Weights of a small GPT-style language model, trained from scratch on English Wikipedia.
Size: 23 layers, width 160, 2 heads of 64, MLP 960 ReLU, vocabulary 1542, 9.35M parameters.
Training: a variant of Muon for these matrices, 191M tokens.
MLP neurons of a small language model. Each row is named by its layer, matrix (up: input weights) and neuron, and shows model dimensions 16-111. Each number is 200 + 40 x the weight over its row's rms, rounded and kept within 0 to 999.
A block is one neuron, or neurons of one layer that tend to fire together. Before each block is what it responds to, as a language model described it from the Wikipedia text at the highest values.

Responds to: Verb-completing word pieces
L20.up60,158,247,249,178,204,201,232,243,187,221,186,190,198,200,185,149,234,151,224,235,205,136,201,168,128,156,257,189,240,201,209,205,178,168,233,209,172,185,213,218,222,234,199,208,188,156,139,258,263,183,177,285,184,215,219,189,207,163,173,162,240,238,243,149,157,99,185,140,168,183,192,185,139,171,228,146,210,118,288,244,167,241,163,199,205,226,161,235,200,154,213,175,175,184,245,160
L20.up142,295,259,218,187,221,190,206,278,204,233,176,258,119,202,280,182,123,183,193,230,234,248,226,230,171,264,181,213,218,168,159,185,248,166,197,197,201,103,150,97,160,200,177,164,212,150,238,191,217,190,234,208,181,231,193,192,183,234,180,172,217,183,192,172,200,287,269,178,231,201,138,261,201,189,151,248,204,144,236,196,195,235,136,259,201,260,100,230,194,238,140,199,193,116,206,239
L20.up619,160,235,233,183,127,183,199,142,208,183,134,150,242,283,179,226,216,246,227,163,221,200,143,241,158,247,172,214,158,202,180,253,272,221,202,116,199,217,229,171,180,175,186,228,208,221,177,221,244,182,229,232,180,141,177,186,193,227,132,135,148,215,235,229,181,250,202,167,241,280,231,217,128,221,142,209,223,264,155,220,262,113,216,182,254,156,211,237,210,215,185,174,292,118,262,201
L20.up748,219,199,219,241,140,229,186,153,286,196,211,213,202,175,205,199,176,175,193,205,162,250,156,143,129,190,208,257,220,212,194,211,278,207,242,134,198,167,152,127,186,208,250,133,125,186,205,185,249,220,248,221,122,198,195,226,173,252,241,165,213,164,261,156,227,216,197,203,273,200,152,216,85,155,162,166,164,220,254,256,132,166,134,177,243,167,216,213,211,210,206,209,226,181,234,135

Responds to: Word-final suffix pieces
L3.up453,230,171,197,202,187,163,206,227,192,243,247,253,253,268,165,229,250,240,196,190,196,269,242,240,191,149,199,206,166,195,149,231,193,135,253,225,218,130,161,218,131,231,199,225,177,249,192,234,219,220,195,232,304,148,146,160,227,200,249,176,165,135,220,252,186,257,237,225,127,226,253,177,47,184,242,186,163,139,199,165,193,159,185,252,182,267,192,221,156,243,225,188,198,279,123,209
L3.up958,210,203,206,180,228,144,179,190,199,258,213,191,150,252,201,192,215,216,181,200,160,316,310,212,164,197,236,199,226,223,211,273,186,247,205,194,175,186,229,172,191,274,212,209,214,169,189,207,185,197,194,173,242,139,163,185,207,253,284,164,173,196,194,236,194,256,205,206,190,236,149,299,144,193,193,134,221,184,207,143,177,228,150,220,177,160,244,187,240,213,202,167,220,224,189,160

Responds to: Transitive verb endings
L16.up205,259,222,174,169,241,188,221,201,193,241,150,267,186,277,264,217,168,195,194,247,238,197,170,179,166,274,206,210,199,137,180,204,141,210,247,183,173,121,187,146,216,240,204,229,234,129,147,167,232,155,223,335,175,150,160,189,154,183,180,112,199,237,203,247,163,199,168,133,171,259,207,257,167,215,236,161,271,213,261,142,223,279,192,172,247,205,247,185,243,240,202,156,188,141,205,151
L16.up418,193,261,221,180,179,159,244,162,261,223,189,191,266,227,238,176,181,174,244,249,192,325,199,188,151,181,166,238,225,202,186,229,205,183,178,112,202,101,211,143,214,224,164,188,221,180,207,217,244,162,159,238,230,173,201,138,215,141,293,160,211,232,190,208,269,229,184,162,246,219,196,238,114,210,258,144,225,118,214,245,145,204,175,154,218,191,254,197,254,244,192,194,166,190,271,211
L16.up441,172,257,203,143,166,190,177,176,218,183,176,207,235,227,284,206,266,127,191,183,214,245,178,177,178,149,189,195,209,217,194,247,187,213,252,225,131,148,205,188,151,248,140,217,158,190,175,206,298,167,182,232,226,218,189,120,176,199,285,158,204,259,244,205,236,184,203,138,199,190,275,207,113,190,159,131,221,230,253,326,182,200,190,202,178,162,180,257,204,252,260,220,224,163,275,233
L16.up568,210,196,232,129,184,214,212,188,267,125,247,210,175,242,187,191,264,216,140,233,255,259,153,232,128,197,172,253,159,229,220,232,250,229,279,242,166,156,234,208,166,184,231,221,108,77,188,192,262,181,130,160,245,199,206,187,232,203,125,137,244,176,124,239,243,139,210,159,213,143,183,215,173,251,268,150,165,198,221,252,169,208,149,202,194,154,228,251,227,180,189,199,151,173,278,207
L16.up659,216,236,183,274,231,212,220,178,141,194,211,132,219,141,202,250,255,232,199,207,171,224,198,175,226,181,168,216,224,195,131,283,207,201,257,217,149,144,188,116,217,226,116,249,212,205,129,230,224,221,250,199,250,211,190,169,187,204,224,200,232,193,185,140,273,190,219,189,189,120,176,240,195,196,166,152,178,276,174,216,152,145,218,248,247,198,121,245,213,244,190,213,255,178,157,186
L16.up708,247,213,166,111,173,214,268,180,220,172,239,218,255,241,274,160,195,174,211,300,167,170,262,184,181,180,215,234,246,177,194,255,207,176,242,248,192,203,260,205,203,230,128,227,211,235,159,226,198,195,207,189,207,205,137,183,197,203,199,192,153,223,256,214,191,332,279,159,221,179,136,202,263,190,131,174,205,181,242,231,253,231,209,197,169,176,178,131,235,197,141,81,282,214,170,271
L16.up788,232,247,227,192,188,185,122,177,224,211,212,229,205,217,205,242,193,168,192,208,245,279,183,198,143,129,237,250,200,175,200,228,189,221,277,203,169,214,202,177,203,191,116,150,207,218,145,188,283,196,142,239,179,211,148,208,128,82,223,90,259,242,245,235,221,202,212,230,163,223,147,209,189,243,178,213,281,163,226,236,97,231,202,154,205,180,197,304,236,252,202,183,132,178,198,242
L16.up813,267,234,285,270,178,217,266,174,251,161,168,187,279,146,172,277,208,217,246,173,200,232,152,206,276,212,138,235,178,237,205,227,226,167,191,190,158,107,298,150,255,137,134,143,178,263,191,214,190,194,286,235,218,231,228,162,222,202,224,196,234,161,209,207,175,175,250,151,240,239,235,197,86,259,159,123,250,243,258,203,192,202,173,208,173,177,205,151,154,177,230,178,172,214,177,253

Responds to: Infobox field-name tokens
L3.up138,238,218,245,243,195,178,137,213,204,171,320,190,241,192,211,207,235,155,175,209,172,194,184,256,179,197,273,280,200,274,242,184,195,204,220,179,196,239,232,210,222,202,155,155,213,206,164,240,106,227,159,198,196,235,201,177,223,220,265,226,251,203,213,185,177,255,244,158,179,168,220,147,185,221,190,146,203,221,262,190,199,191,149,223,182,208,266,133,171,155,184,281,235,233,169,202
L3.up433,236,207,216,209,174,243,207,225,199,163,229,156,226,245,211,209,185,187,165,215,219,202,197,202,192,220,231,227,214,271,221,195,184,154,154,198,150,241,261,186,182,274,166,214,176,270,191,271,170,221,158,208,225,202,225,235,247,259,258,244,256,83,188,217,173,170,156,154,230,136,240,198,221,169,180,174,137,252,209,244,136,270,118,262,220,192,202,232,236,188,225,198,219,235,173,232

Responds to: Heading and field-label endings
L16.up5,211,208,241,182,164,205,272,127,225,246,201,179,176,204,155,263,167,183,257,178,182,223,216,224,222,223,207,244,265,150,231,167,245,185,258,190,179,239,220,247,177,240,174,199,231,196,200,125,258,179,160,234,190,199,189,274,185,195,187,208,211,211,189,219,163,261,232,122,216,228,180,116,179,197,219,155,324,208,196,164,206,180,88,133,259,183,165,134,223,255,232,237,214,234,155,214
L16.up295,206,134,228,141,159,156,221,170,155,180,256,257,245,205,243,153,187,211,215,224,233,148,210,213,152,210,222,240,168,202,205,177,186,216,233,206,283,220,170,228,145,223,162,214,170,132,226,193,199,164,213,155,235,239,168,260,160,224,244,185,143,199,209,246,157,220,206,157,170,218,212,199,161,307,259,256,221,118,192,165,152,162,191,232,169,220,186,184,165,133,171,231,200,214,221,187
L16.up305,226,116,129,193,262,184,122,182,255,177,146,195,211,218,257,205,194,158,191,236,198,199,193,134,185,204,182,295,181,187,174,213,209,232,276,156,200,166,221,209,200,216,191,244,174,191,195,203,184,237,199,230,160,186,183,195,195,179,177,185,229,189,233,175,189,177,195,305,221,276,243,240,229,181,112,178,231,177,203,199,185,153,178,178,157,231,219,215,116,170,101,206,124,183,210,257
L16.up410,187,154,115,119,120,203,231,244,229,227,212,174,198,243,270,135,199,216,197,240,165,153,224,232,229,174,220,157,218,206,152,228,161,224,224,122,209,203,226,221,177,163,193,199,256,163,207,176,140,157,198,174,218,205,211,234,195,176,179,191,178,167,150,301,181,279,226,154,155,165,234,287,261,269,186,94,187,169,206,210,236,165,182,180,232,145,225,200,172,213,182,250,232,167,231,226
L16.up732,219,229,316,140,172,309,217,195,185,218,285,235,223,248,233,206,199,185,214,242,240,217,155,200,212,127,172,296,235,174,196,275,161,196,183,165,179,192,170,254,187,203,252,188,131,157,171,269,150,214,223,159,185,239,182,185,181,213,211,234,254,209,225,203,121,220,155,165,213,168,208,209,201,148,114,247,254,164,164,145,210,198,136,180,232,191,164,231,245,206,198,196,212,215,195,213
L16.up742,241,222,184,190,184,176,199,198,122,239,208,232,154,255,233,209,199,160,210,213,152,168,306,239,181,107,216,213,195,139,224,208,210,238,163,188,192,204,162,204,233,215,188,258,138,182,193,242,201,212,215,161,289,214,147,231,230,205,126,116,213,201,179,172,213,198,193,172,212,261,170,180,211,183,188,180,185,159,154,130,253,272,170,234,258,161,219,169,213,162,168,234,124,183,211,197
L16.up775,178,213,179,175,251,201,214,219,207,292,246,152,262,169,253,130,242,165,169,141,211,201,187,200,175,228,167,191,193,226,162,190,161,211,159,190,169,163,214,214,157,161,201,242,218,173,279,226,150,210,220,182,182,181,180,183,219,263,119,136,194,230,193,205,177,125,212,221,209,206,212,211,154,204,179,208,236,249,156,183,182,192,180,180,251,265,241,190,226,206,188,197,165,152,188,276
L16.up943,166,240,170,176,148,252,217,204,271,233,261,197,230,272,150,250,153,204,201,191,208,166,208,190,226,251,208,211,160,192,128,122,179,189,185,111,225,117,192,275,287,205,207,194,193,159,253,213,198,179,236,230,223,247,205,162,162,245,176,218,155,204,236,210,223,233,134,160,203,171,211,213,184,179,224,126,228,209,197,103,220,220,247,273,237,222,185,192,177,154,193,197,167,203,201,196